python train.py --n_layer=18 --head_dim=128 --activation="swiglu" --norm_eps=1e-06 --attn_scale=0.0884 --init="normal" --lr=0.0015 --beta1=0.9 --grad_clip=0.5 --schedule="wsd" --decay_shape="linear"
MLP neurons of a small language model. Each row is named by its layer, matrix (gate and up: input weights) and neuron, and shows model dimensions 112-239. Each number is 50 + 15 x the weight over its row's rms, rounded and kept within 0 to 99. A neuron's up and down rows have the sign that makes its largest values positive.
Before each neuron's rows, "fires in" lists the words (lower case) most often at its 100 highest values on Wikipedia text that the model never trained on.

fires in: "there", "it", "thereby"
L2.gate255:48 90 52 53 50 52 62 54 51 57 62 55 39 41 38 47 53 42 73 29 58 54 57 58 60 59 39 66 38 40 94 50 42 43 45 07 56 22 51 47 38 44 29 57 55 27 35 55 53 60 51 29 25 60 65 46 40 68 60 41 55 38 25 46 64 40 48 49 26 70 46 57 39 40 53 37 52 58 34 53 22 50 63 39 42 48 45 38 09 51 11 56 56 24 61 48 32 71 62 25 34 75 72 35 33 71 42 36 46 69 62 39 52 39 34 42 24 42 66 44 52 61 46 38 33 37 59 55
L2.up255:68 87 66 60 08 28 42 45 56 37 50 51 65 52 48 51 48 36 74 32 59 57 64 26 31 50 60 51 32 53 49 57 37 44 31 42 52 36 24 55 40 32 40 69 38 58 27 56 37 54 58 52 38 73 83 36 71 77 65 23 51 66 57 54 72 15 47 45 47 48 80 39 72 56 63 30 37 77 51 29 31 61 49 38 36 37 66 41 31 40 32 53 46 51 45 33 52 54 42 39 40 36 48 28 74 45 58 50 47 78 46 48 42 51 50 54 49 19 51 46 58 45 66 53 29 38 42 61

fires in: "that", "following", "this", "by", "broadcasting"
L11.gate625:66 43 52 57 58 55 68 32 23 35 29 35 64 60 51 68 55 56 63 34 72 57 59 39 64 61 33 62 47 54 44 15 32 55 42 65 43 56 29 51 43 33 48 48 23 37 51 39 42 55 44 58 44 49 63 57 42 46 61 49 42 25 72 61 57 46 36 46 63 61 79 75 55 47 57 21 82 25 60 64 46 73 56 60 55 55 00 44 32 62 28 58 56 56 60 32 62 29 48 44 59 60 26 82 59 64 49 37 42 54 52 50 31 34 54 58 49 39 72 49 56 36 19 41 55 64 34 32
L11.up625:67 69 50 66 56 48 33 37 34 66 44 46 42 44 67 61 46 44 60 51 58 64 46 71 53 37 37 48 43 53 57 23 38 48 60 39 29 61 58 55 56 29 45 20 45 17 62 40 48 46 40 41 55 39 47 47 44 67 37 46 53 55 56 50 76 34 25 40 21 43 46 49 43 34 53 72 41 47 42 79 56 35 62 54 68 67 57 55 34 91 19 69 40 24 61 74 48 69 47 62 56 68 31 90 52 30 44 47 53 37 71 52 50 55 44 64 58 41 54 47 56 56 30 99 48 64 59 60

fires in: "of", "2021", "1991", "2011"
L3.gate488:39 28 28 46 49 26 42 54 47 62 73 31 42 61 52 37 52 63 40 38 47 40 40 76 60 42 89 56 55 42 51 46 46 34 52 40 39 65 54 33 56 63 23 63 40 48 49 62 44 66 42 52 50 65 54 49 52 78 43 53 49 67 39 19 45 17 62 33 43 41 66 54 50 43 22 40 26 75 45 69 22 55 64 49 55 55 57 30 23 73 62 29 40 46 31 30 58 47 54 52 31 62 60 46 46 47 55 66 45 00 49 72 42 52 54 17 24 69 43 55 25 57 45 45 36 43 39 46
L3.up488:55 44 48 47 66 57 30 72 13 66 90 35 54 20 61 54 24 56 55 44 59 32 45 20 54 56 48 68 49 45 48 72 04 62 60 54 58 40 42 40 51 52 45 59 58 72 45 41 66 14 41 62 57 57 37 53 35 42 51 56 39 30 32 26 66 18 54 44 48 49 49 79 49 53 54 58 55 47 43 22 23 43 53 48 33 61 54 33 42 67 56 48 41 57 47 41 55 42 57 57 42 55 58 61 42 52 50 34 60 14 66 76 69 48 54 66 20 50 58 29 36 09 44 46 62 38 77 53

fires in: "temple", "city", "site", "community", "palace"
L7.gate461:56 49 57 85 51 57 59 75 67 62 26 58 56 47 43 31 76 54 72 31 51 55 41 32 33 42 18 45 63 49 52 24 66 57 39 62 46 65 65 56 39 33 30 15 56 30 27 55 47 27 60 21 32 67 51 86 59 51 60 47 45 56 58 52 64 70 46 47 85 67 33 46 68 12 61 42 60 42 57 38 65 25 53 53 57 62 52 49 48 47 32 64 62 39 60 39 49 22 62 42 32 22 51 81 54 35 54 55 63 58 54 55 52 41 39 37 52 52 46 69 41 25 23 37 52 59 55 24
L7.up461:76 39 48 75 47 55 70 67 59 53 40 43 50 67 38 54 64 57 46 39 38 67 53 39 60 59 06 46 26 38 49 44 82 53 61 56 53 47 78 50 14 37 31 33 51 46 36 61 63 49 62 23 29 77 21 53 68 73 52 51 63 60 62 51 41 52 51 45 77 40 32 47 46 35 53 37 57 41 13 50 83 19 62 36 78 53 52 54 65 25 41 50 45 42 71 48 47 47 62 44 43 31 51 74 46 31 52 50 53 55 84 50 48 61 32 47 40 57 43 70 40 47 30 33 57 68 62 26

fires in: "part", "this", "any", "some", "each", "consisting"
L4.gate661:52 41 51 69 63 64 42 66 23 39 34 65 31 54 39 36 16 71 59 61 46 59 23 44 46 68 33 48 46 30 48 40 27 31 58 39 44 33 38 36 57 47 59 24 65 73 44 48 70 48 27 45 22 60 82 48 68 52 61 75 48 36 57 28 71 68 35 52 61 66 56 56 49 87 45 42 58 31 71 73 57 57 54 74 52 47 34 52 61 51 25 56 54 16 68 55 47 61 38 58 38 48 68 67 57 40 46 42 34 59 48 78 78 58 02 50 44 70 25 49 99 61 16 48 52 48 37 53
L4.up661:50 42 80 56 58 41 68 27 49 61 41 59 37 61 31 66 53 57 70 47 70 60 56 43 38 19 33 56 25 29 42 55 39 77 55 63 58 65 74 70 36 38 49 59 72 51 71 52 66 40 32 65 61 33 54 45 62 53 49 52 37 35 61 36 62 34 23 46 66 56 22 55 48 60 35 48 53 31 41 41 28 32 36 52 48 75 45 49 59 77 47 52 53 49 73 14 46 70 49 69 62 13 43 44 35 64 35 57 55 47 44 74 38 28 62 52 52 44 69 44 58 47 61 82 67 53 25 52

fires in: "one", "no", "only", "any", "every", "another"
L9.gate347:47 25 35 55 77 25 55 71 40 51 23 64 55 44 15 48 86 31 68 57 47 41 62 67 33 49 17 46 47 53 49 46 75 50 51 57 49 62 41 33 42 52 66 56 56 58 48 24 70 13 59 32 52 51 32 76 30 49 80 32 49 25 57 53 49 55 13 70 53 63 32 52 34 62 35 22 40 28 65 31 61 39 46 63 67 15 60 46 62 42 43 73 81 48 67 66 67 31 66 33 64 27 56 49 00 49 51 54 50 49 40 68 41 51 27 62 67 51 48 36 61 39 56 72 43 36 60 56
L9.up347:51 44 64 49 70 24 50 52 35 15 41 40 50 24 42 37 69 56 81 34 50 31 61 52 54 44 45 28 62 71 47 56 35 46 50 48 37 69 63 16 69 37 66 53 73 56 62 37 67 60 60 45 20 96 43 52 41 61 59 66 51 59 53 67 36 54 57 56 58 21 56 44 36 69 18 41 83 68 65 48 79 45 46 47 46 30 41 70 48 62 53 49 57 38 49 38 50 55 38 98 47 44 49 59 46 59 80 68 41 50 16 49 64 54 54 57 59 39 28 51 51 40 59 42 45 54 59 33

fires in: "with"
L9.gate25:62 47 33 44 47 62 64 58 32 43 66 53 34 28 41 40 29 60 49 52 50 55 73 52 37 35 43 27 52 52 79 06 54 65 57 49 61 54 44 45 42 41 38 59 41 42 65 66 46 62 34 57 43 32 54 39 59 54 52 48 49 70 70 60 63 13 49 14 61 58 41 55 38 36 62 49 44 27 44 29 59 50 79 69 61 48 32 62 64 09 59 67 52 56 63 48 43 40 52 51 30 69 54 44 51 33 56 49 36 31 55 46 55 52 42 22 46 26 48 64 74 12 77 51 48 41 45 61
L9.up25:48 44 62 45 49 47 42 54 25 61 52 48 43 56 82 32 54 30 71 26 29 26 45 39 39 40 57 60 43 74 56 72 46 51 64 46 38 53 49 52 65 60 37 78 75 40 57 54 72 69 47 77 51 62 76 54 48 39 55 34 56 55 64 44 00 49 63 37 31 41 53 25 56 35 54 39 78 43 48 51 65 36 54 62 65 54 30 50 58 61 45 34 65 69 44 50 49 57 58 45 20 50 71 10 64 73 29 47 54 50 63 41 58 72 42 51 34 54 56 36 50 59 64 52 44 49 32 47

fires in: "2018", "2012", "2011", "2022", "2021", "2019"
L3.gate262:31 39 63 85 52 33 38 64 29 38 41 29 54 53 51 32 38 55 51 45 62 42 51 60 85 65 65 57 46 42 30 41 27 48 46 53 27 60 47 37 63 80 81 36 79 52 33 59 55 38 37 18 30 43 41 56 34 73 41 60 33 50 40 41 48 58 44 15 54 51 70 49 55 40 39 56 58 32 46 50 61 28 99 56 48 45 54 53 67 40 47 42 72 38 64 53 60 63 64 36 53 45 80 51 79 50 42 69 59 55 48 44 42 35 49 32 34 48 60 73 48 55 39 40 68 54 21 60
L3.up262:41 72 72 55 40 48 80 76 49 27 77 52 72 61 70 42 51 38 61 54 39 57 33 20 31 61 53 46 49 48 39 82 46 53 39 51 39 20 65 42 37 68 84 52 39 54 48 66 38 38 59 25 53 29 34 38 59 33 58 57 51 28 45 45 61 34 40 32 52 44 49 61 66 48 66 45 63 56 12 61 28 63 63 35 38 88 43 66 78 46 63 49 43 38 39 32 69 47 74 72 45 35 49 52 28 42 65 49 49 72 35 62 38 58 59 49 15 38 66 54 39 61 53 47 33 54 60 81

fires in: "it", "its", "andrade", "where"
L5.gate80:58 47 32 41 59 67 30 48 56 32 39 40 29 59 33 42 43 54 60 66 33 39 48 60 47 43 78 66 58 77 81 22 29 48 26 54 55 20 34 36 71 54 50 24 63 58 46 17 61 57 51 68 41 78 66 78 75 44 55 39 58 48 43 56 67 57 36 57 32 59 64 52 43 42 52 29 46 80 52 68 13 36 67 41 55 55 14 36 41 63 21 56 37 39 56 54 34 42 61 23 50 60 20 52 57 55 43 53 58 44 61 58 44 19 45 48 27 58 56 52 73 56 38 64 42 49 57 23
L5.up80:43 62 27 42 56 54 43 49 55 33 18 37 58 49 77 47 58 52 54 46 52 39 52 60 28 52 52 60 47 57 43 25 42 57 31 66 37 52 36 28 60 51 46 26 63 42 56 40 46 49 82 62 56 42 89 69 68 49 48 27 55 47 42 74 67 59 49 62 29 45 90 46 48 29 20 23 41 62 44 44 40 37 97 37 40 43 54 68 42 53 42 70 45 54 32 56 45 66 62 40 57 73 65 23 54 40 33 29 48 31 29 54 43 41 53 33 28 36 57 52 78 69 44 39 23 55 42 57

fires in: "made", "make", "making", "give", "get", "gave"
L7.gate534:85 41 70 62 67 54 52 46 38 49 44 63 65 29 46 57 41 54 41 35 48 73 48 57 23 41 46 53 50 42 54 55 32 65 77 95 38 25 55 50 67 46 73 57 54 55 45 57 24 62 64 81 73 60 47 52 16 51 78 49 58 77 39 72 48 35 38 46 74 41 36 33 76 67 64 62 59 44 43 50 31 56 70 66 73 46 52 11 57 52 48 52 66 43 63 49 37 57 53 61 43 36 54 25 68 47 66 62 53 51 44 46 59 61 41 55 57 57 53 83 47 43 34 54 30 31 64 23
L7.up534:54 48 33 45 43 69 65 61 39 56 21 56 37 21 69 37 41 76 45 45 64 56 40 73 51 47 70 91 46 57 68 56 60 30 61 52 51 53 68 45 68 50 22 49 37 33 26 43 84 71 52 51 42 33 62 61 67 54 59 38 47 46 42 59 49 70 49 40 59 44 59 28 32 38 39 63 30 45 38 35 53 71 67 00 32 31 43 53 41 45 43 68 33 60 54 66 35 40 36 58 49 31 23 72 55 46 57 69 50 55 41 46 74 53 38 43 33 68 24 55 50 47 59 61 68 65 58 33

fires in: "by", "with"
L11.gate359:61 46 60 32 57 69 53 38 45 55 42 80 59 61 41 30 41 59 68 67 45 61 72 68 42 41 46 38 44 52 70 39 45 60 41 51 60 41 72 45 67 44 36 53 48 54 56 32 56 58 54 44 40 30 53 45 45 53 62 59 38 19 62 33 35 68 74 60 65 59 55 47 44 35 71 67 19 32 73 46 36 20 66 48 58 63 39 80 50 37 57 51 24 37 72 36 55 38 24 43 63 85 66 69 73 53 69 23 55 42 77 40 49 53 34 51 61 47 45 81 53 61 55 39 71 16 62 52
L11.up359:25 57 64 59 44 44 48 37 21 28 68 39 65 49 40 44 50 44 69 44 44 68 57 32 38 51 49 60 75 54 46 36 57 27 80 54 33 64 70 21 56 58 55 70 48 53 47 31 81 37 39 75 45 71 74 62 59 27 59 57 52 55 36 44 40 52 09 28 64 64 50 51 42 65 51 40 59 36 57 44 58 43 42 65 55 94 49 59 46 59 60 44 62 20 59 50 45 33 45 54 49 50 74 64 51 49 23 42 49 58 19 42 41 62 55 43 61 45 30 32 57 23 62 46 74 37 53 63

fires in: "that", "until"
L10.gate648:70 57 48 37 39 74 30 34 34 67 32 53 56 54 44 48 53 70 57 53 65 64 28 44 64 57 35 59 69 51 58 41 27 59 37 36 52 34 32 52 70 57 68 52 51 43 52 36 34 00 65 46 60 35 37 67 58 42 49 56 19 34 44 53 66 81 37 73 82 41 38 44 54 89 48 52 50 55 62 64 61 56 47 73 35 28 41 31 44 55 37 68 47 38 54 61 25 60 19 53 77 65 76 55 50 59 35 59 72 57 14 41 47 75 34 68 77 32 37 19 76 51 47 53 79 47 32 32
L10.up648:45 55 52 59 56 52 56 55 37 12 11 48 19 62 42 64 43 59 52 58 49 43 26 78 47 44 26 77 56 68 53 58 44 52 43 34 57 38 36 36 64 39 46 40 42 50 83 27 28 22 48 31 60 45 48 42 74 42 35 50 41 69 60 65 83 66 41 37 52 52 46 54 48 50 60 53 42 31 47 46 70 42 61 53 50 50 28 43 76 57 55 66 39 32 48 71 29 56 47 50 50 60 46 57 44 55 43 44 70 72 28 62 60 34 32 82 56 50 47 50 65 59 59 73 40 49 26 39

fires in: "any", "each", "either", "every", "same"
L3.gate31:58 63 43 21 58 40 44 59 46 43 33 44 41 59 39 24 57 57 61 50 61 71 42 59 25 35 38 58 55 63 41 61 24 47 56 54 48 61 59 18 59 59 69 46 64 68 54 60 61 27 44 59 33 44 22 58 36 77 24 44 39 43 35 31 61 51 38 34 62 25 25 54 53 91 27 54 66 35 54 61 59 26 68 65 35 60 46 53 58 32 33 60 34 61 69 52 60 46 25 52 51 46 38 34 40 50 59 45 48 61 50 52 56 64 70 57 63 61 49 37 39 56 60 45 45 44 35 39
L3.up31:47 54 33 50 46 40 30 41 52 52 54 62 67 64 52 65 47 62 86 66 60 60 60 37 44 47 63 64 33 64 40 61 68 50 45 43 57 38 78 45 32 49 48 47 41 41 63 35 48 10 31 86 41 59 54 70 50 46 53 54 48 77 73 54 46 44 49 38 49 18 61 73 39 54 41 38 69 38 73 16 43 50 32 37 70 47 51 71 48 69 59 63 49 51 32 58 73 85 47 68 52 35 15 55 43 60 64 82 43 73 39 53 34 34 37 47 65 33 70 54 68 48 46 67 48 71 24 51

fires in: "there", "it", "such", "these", "thereby", "what"
L7.gate415:59 71 79 40 56 46 64 44 38 47 29 61 53 47 38 32 76 48 63 42 48 71 45 46 39 06 44 35 58 37 44 57 84 55 47 34 39 35 57 41 85 23 34 56 67 40 52 41 46 73 39 45 34 67 55 57 54 73 34 46 52 47 34 68 70 37 44 88 35 42 45 46 52 48 53 32 62 92 28 53 61 52 80 63 61 64 44 64 31 71 01 62 75 57 61 49 34 44 35 30 46 23 44 45 34 59 49 27 62 40 33 67 64 31 35 56 53 36 60 51 56 41 36 62 22 52 26 47
L7.up415:42 56 70 46 73 49 58 60 45 50 47 27 65 26 50 46 66 38 58 39 53 55 54 23 42 46 69 55 37 55 56 53 56 34 54 61 56 41 57 18 45 32 59 73 41 57 64 55 48 57 26 44 43 59 63 32 28 76 59 60 52 71 44 59 83 26 49 57 57 66 81 59 67 54 30 24 56 51 62 37 02 60 34 58 66 42 32 29 36 58 14 62 59 40 33 06 47 74 32 59 51 69 70 67 31 56 28 41 45 66 57 54 53 58 40 56 68 62 49 45 69 77 32 50 32 38 44 43

fires in: "would", "can", "could", "will", "to", "must"
L9.gate397:36 65 55 39 40 59 25 12 34 73 70 36 52 27 67 47 83 57 61 47 62 34 28 26 30 33 53 46 57 81 46 65 75 73 44 86 41 58 67 55 49 52 33 66 62 79 40 59 63 55 29 49 40 40 50 91 54 39 57 23 19 45 37 44 49 52 28 39 62 56 62 67 40 32 27 35 42 38 57 40 68 32 84 65 66 62 26 47 32 63 28 67 31 65 50 45 68 55 53 26 46 43 22 57 42 50 43 50 64 56 25 48 71 36 33 50 41 36 70 58 54 15 51 38 48 44 54 61
L9.up397:41 80 75 48 53 48 67 58 42 61 69 40 82 30 55 66 58 35 63 49 55 22 62 24 36 29 51 55 48 71 53 38 81 60 77 68 36 41 53 58 53 40 55 39 99 61 41 20 58 37 29 42 59 50 48 77 57 41 49 44 38 32 18 46 49 51 63 22 58 35 47 53 45 50 51 40 34 60 53 52 66 43 69 22 78 50 48 28 34 50 42 48 49 54 55 58 54 45 32 52 52 45 63 50 22 40 47 59 57 58 43 53 52 28 31 55 38 21 83 54 18 31 25 52 39 40 56 57

fires in: "this", "each", "second", "last", "every", "same"
L4.gate95:56 59 32 41 64 56 43 52 55 36 24 67 39 50 56 39 60 64 64 42 35 81 39 60 71 13 50 38 40 40 79 40 48 46 21 37 48 56 63 67 46 48 50 72 77 34 58 56 69 41 49 61 50 54 62 62 41 79 47 43 57 63 39 27 55 36 42 40 56 60 48 63 47 55 32 40 45 40 64 75 45 48 42 58 42 26 50 59 58 71 52 66 32 54 51 56 64 37 45 62 35 35 64 66 39 48 38 44 32 85 33 52 48 53 30 37 50 81 82 48 63 27 78 44 33 58 42 54
L4.up95:35 62 48 54 64 23 43 61 41 55 30 68 45 65 28 62 49 47 81 32 82 49 61 56 38 32 41 36 62 52 53 52 42 43 47 38 44 21 57 55 31 33 45 75 59 24 42 43 46 30 62 74 41 56 63 53 70 84 52 60 31 46 51 29 58 26 29 39 40 52 58 42 39 51 35 47 51 46 38 53 67 55 41 45 67 35 58 66 47 64 63 53 59 58 51 73 70 50 30 71 54 37 54 60 54 56 61 50 53 71 48 63 30 43 33 52 64 51 65 33 41 54 49 67 49 51 48 35

fires in: "temple", "site", "station", "college", "institute", "temples"
L4.gate17:81 84 57 60 61 42 40 50 42 60 35 65 65 45 59 22 59 58 63 56 55 64 47 44 54 74 61 67 59 44 79 52 18 44 47 41 33 44 46 57 63 29 35 47 58 24 54 63 28 30 30 41 58 65 51 50 44 52 51 14 31 51 45 29 59 55 44 41 55 60 36 45 74 28 44 55 78 19 46 70 48 35 31 30 69 21 35 68 34 63 66 69 62 46 53 53 38 64 43 46 66 61 83 36 49 46 41 40 42 75 58 51 53 48 39 60 56 37 46 63 57 24 45 33 55 51 41 13
L4.up17:66 48 48 71 49 61 50 69 43 61 56 47 52 34 52 32 50 42 73 57 40 24 70 20 68 61 49 41 20 38 42 35 40 60 34 23 63 46 41 28 51 31 36 44 69 52 58 53 51 37 42 59 42 63 62 62 60 34 58 47 64 31 68 41 18 33 34 40 58 62 36 47 58 31 26 03 73 28 63 67 64 32 43 35 44 34 10 42 66 55 71 62 77 43 71 49 29 65 48 29 35 84 38 59 55 50 71 75 34 51 75 17 39 58 66 27 34 58 49 62 59 30 24 52 62 65 52 41

fires in: "took", "take", "gained", "get", "taking", "give"
L3.gate265:80 46 53 56 70 62 14 43 39 85 42 73 48 23 28 45 48 55 45 17 49 37 53 48 32 44 61 29 25 51 53 60 55 38 55 83 65 42 25 64 58 48 45 33 41 41 38 48 67 74 35 82 15 29 28 75 53 58 41 54 42 40 36 37 46 43 41 74 65 51 68 36 61 65 68 65 62 26 56 34 46 61 60 37 51 64 45 37 69 47 39 64 40 54 56 44 39 44 56 62 36 40 60 71 66 21 60 39 38 58 63 47 67 46 48 44 76 63 53 79 28 51 49 45 59 42 55 33
L3.up265:60 49 41 30 90 55 30 68 39 70 80 87 37 30 24 30 29 51 49 40 67 37 38 58 15 41 62 31 47 41 39 65 38 33 49 56 61 19 28 52 71 40 52 33 46 54 27 56 70 49 41 79 40 21 45 63 59 43 56 41 64 32 73 39 47 35 49 59 63 36 77 46 49 69 42 47 54 54 41 37 52 72 32 45 33 50 32 49 58 49 46 47 32 53 64 31 40 41 33 74 34 28 43 41 63 15 46 43 52 33 54 35 85 42 46 35 57 60 37 73 53 62 44 42 65 33 70 41

fires in: "that", "which"
L10.gate664:42 22 52 48 49 76 05 51 71 79 46 24 68 58 58 69 57 29 63 57 63 58 54 62 57 57 32 34 48 38 42 58 57 45 60 44 78 40 34 53 87 47 54 55 47 27 57 24 60 43 45 55 77 30 43 55 46 40 23 61 36 63 73 56 57 41 39 58 74 24 50 35 68 49 44 25 38 51 72 49 47 53 72 84 22 62 54 46 40 39 56 56 56 61 65 48 48 48 30 67 77 47 49 40 58 35 45 51 72 53 52 45 58 56 43 60 31 72 40 25 55 76 68 37 42 17 43 60
L10.up664:50 65 53 38 68 49 53 55 86 46 31 45 47 20 61 49 47 31 25 59 32 36 44 44 33 46 44 58 49 45 77 44 46 66 43 67 71 24 47 55 25 46 74 39 91 34 61 51 59 32 35 60 55 43 42 65 63 70 30 54 58 35 59 48 65 42 37 84 46 54 57 55 67 19 38 55 53 79 63 37 32 46 63 79 38 24 40 04 53 76 33 40 53 53 41 32 62 48 55 53 70 71 32 39 66 72 46 50 46 34 34 37 56 48 26 71 29 40 58 44 47 51 75 70 75 52 50 49

fires in: "took", "based", "take", "taking", "cutting", "put"
L2.gate67:77 07 57 58 66 68 46 68 66 66 67 65 31 50 29 55 47 65 31 46 64 35 32 72 54 23 72 44 62 46 27 29 44 44 71 61 41 30 46 76 48 33 32 46 72 62 33 62 52 60 17 55 25 32 38 72 49 39 57 49 32 40 52 52 57 41 50 57 71 62 55 57 35 49 33 48 67 59 41 60 50 68 83 36 19 47 50 55 78 55 31 48 41 50 40 30 36 61 39 49 39 37 62 55 57 29 57 51 32 51 54 27 74 20 38 49 58 63 39 61 63 72 33 40 38 38 62 24
L2.up67:62 45 63 58 58 53 52 52 38 64 69 57 61 52 26 48 63 61 41 44 54 32 38 27 23 42 61 23 42 25 48 43 72 48 64 62 69 25 29 38 41 54 54 57 67 50 53 70 58 72 41 65 56 16 41 78 56 40 72 57 59 67 52 56 60 41 36 69 72 47 59 73 50 71 41 82 70 58 56 42 60 63 55 27 56 50 56 33 80 65 24 40 32 43 66 21 43 51 38 65 47 38 57 70 57 23 67 24 51 53 62 51 58 38 48 50 50 68 56 63 43 73 38 37 51 20 54 16

fires in: "would", "may", "could", "should", "will", "must"
L4.gate292:60 88 64 37 67 54 58 33 53 70 77 30 67 40 48 60 70 67 29 30 61 39 64 44 29 23 52 36 42 58 51 52 79 65 64 49 71 41 47 53 46 49 17 09 40 62 30 08 50 49 43 64 52 47 46 69 47 70 58 47 39 28 45 49 41 42 46 41 88 55 32 51 54 38 53 42 66 39 37 52 59 37 58 40 61 45 61 53 59 58 20 56 63 46 58 39 64 46 43 41 33 45 51 73 23 22 46 51 70 67 32 69 35 29 57 56 43 42 83 71 44 45 47 55 45 46 60 74
L4.up292:59 64 60 34 82 58 22 36 51 65 62 30 61 59 41 39 61 28 61 41 47 19 28 47 35 42 50 51 59 66 42 43 68 34 73 18 68 50 32 42 49 40 52 49 53 53 54 53 66 53 41 55 26 58 23 99 54 62 47 35 23 32 24 27 39 29 53 53 28 32 27 37 57 25 49 62 27 60 33 67 62 50 57 58 54 39 45 50 50 48 38 23 64 55 24 43 43 62 26 22 63 53 49 57 62 57 54 54 40 56 53 30 75 81 25 51 44 51 47 62 18 54 64 43 35 31 32 54

fires in: "of", "following", "once", "that", "later"
L9.gate494:61 75 53 55 32 44 74 37 30 59 39 49 21 42 56 45 52 58 43 32 36 49 44 68 63 47 52 77 66 72 50 53 42 51 46 57 50 43 60 57 47 54 53 30 35 47 59 28 30 29 76 54 59 51 42 57 50 60 42 20 44 53 42 28 82 49 57 46 56 69 56 77 31 32 57 46 38 53 86 58 42 49 66 63 58 45 33 37 42 68 54 57 34 55 43 40 58 63 46 61 71 65 47 73 61 46 53 73 56 60 60 46 39 57 24 53 77 33 59 69 70 46 23 80 41 62 33 33
L9.up494:74 65 15 52 17 71 56 46 61 47 24 38 42 59 56 50 36 51 37 33 67 47 46 54 09 33 25 45 43 71 75 39 58 42 44 55 29 70 99 43 52 52 45 49 48 48 27 26 45 55 44 83 22 36 30 57 60 41 93 54 42 34 59 58 45 54 49 58 65 43 53 41 45 46 47 33 45 32 46 65 61 23 54 52 55 57 49 28 52 64 37 40 47 43 57 63 69 80 11 37 60 40 39 24 41 69 36 41 50 75 59 44 36 48 38 33 64 42 77 52 51 63 64 43 68 57 54 28

fires in: "there", "19", "13", "10"
L2.gate514:49 65 47 54 62 68 64 50 69 75 37 35 53 38 39 15 44 15 45 47 58 40 51 58 49 57 59 55 50 34 51 57 19 55 48 31 58 70 58 20 43 48 39 52 40 21 39 32 64 62 46 70 41 66 31 75 13 61 42 63 51 76 50 45 62 50 75 64 40 89 25 36 61 44 49 78 27 65 64 41 22 59 45 28 54 52 56 39 30 84 27 53 63 51 69 39 27 63 55 70 40 71 48 63 22 57 39 38 41 70 56 60 81 70 56 60 47 62 66 38 36 66 48 55 53 52 70 69
L2.up514:30 52 56 74 33 56 44 63 62 62 25 36 66 63 40 49 62 53 33 20 61 84 36 55 17 29 41 46 35 55 41 67 53 65 52 55 47 15 72 45 50 42 57 49 47 31 38 59 52 79 49 40 11 61 86 70 38 63 46 50 43 58 70 57 46 33 40 51 47 63 61 66 49 54 63 73 79 65 50 51 29 43 71 19 67 59 61 57 55 66 38 61 66 26 32 37 44 44 39 51 50 34 67 21 55 43 37 42 42 45 51 58 37 42 03 47 56 39 62 60 46 86 46 51 34 39 18 38

fires in: "from", "by", "at"
L9.gate631:77 64 53 59 50 38 66 54 35 52 48 61 38 85 51 59 24 54 61 75 65 47 65 53 44 34 47 40 42 52 52 38 46 82 25 26 00 32 27 54 60 43 50 39 45 61 40 55 34 21 46 66 60 67 65 45 46 42 80 41 19 34 54 24 37 40 33 42 65 76 52 45 34 55 28 39 44 18 67 53 60 29 33 56 51 38 27 55 38 40 48 73 58 50 54 54 60 45 36 61 73 58 54 34 50 47 37 54 56 50 58 39 44 29 57 62 66 45 62 51 59 43 48 23 46 57 44 37
L9.up631:72 41 51 65 37 66 69 69 31 21 51 32 56 72 49 91 62 32 54 66 58 63 45 58 30 39 42 78 80 57 25 44 69 32 34 30 19 64 53 55 57 62 52 30 48 46 52 56 51 34 53 30 45 48 54 44 49 36 64 44 35 32 30 48 52 55 45 47 51 49 42 47 55 45 55 45 37 49 44 47 54 44 23 50 43 59 23 88 57 42 59 52 62 61 38 40 45 51 52 52 34 37 55 65 56 28 39 51 27 55 43 56 61 41 52 66 54 39 75 44 47 11 62 62 21 23 38 20

fires in: "by", "during", "also", "acquire"
L5.gate639:45 64 49 49 48 53 45 19 39 29 70 74 53 35 45 64 42 38 59 51 46 42 64 44 33 47 78 42 54 33 53 76 30 69 53 53 47 57 64 48 54 29 39 43 66 54 35 48 55 15 53 36 44 57 76 34 44 49 57 46 25 41 31 48 49 38 71 40 52 74 52 57 43 76 37 77 59 40 33 70 60 53 77 14 37 19 23 71 61 88 30 59 23 68 65 44 36 33 66 45 58 60 67 44 56 53 49 65 27 45 58 24 29 34 56 66 74 49 58 34 45 53 51 53 51 45 36 69
L5.up639:31 39 76 49 15 65 12 72 48 40 47 37 79 78 68 58 62 56 72 52 62 39 36 41 78 33 62 48 82 56 48 52 67 47 56 43 33 84 45 21 68 42 43 71 49 70 64 61 64 72 30 71 74 42 64 56 63 53 48 53 46 66 63 93 39 65 32 63 69 21 32 45 47 41 41 53 50 83 49 48 54 49 21 72 54 63 45 24 35 49 61 35 51 31 49 41 42 19 24 49 33 41 58 63 75 30 37 45 78 41 69 43 36 34 60 61 53 50 53 57 53 56 59 37 52 61 52 50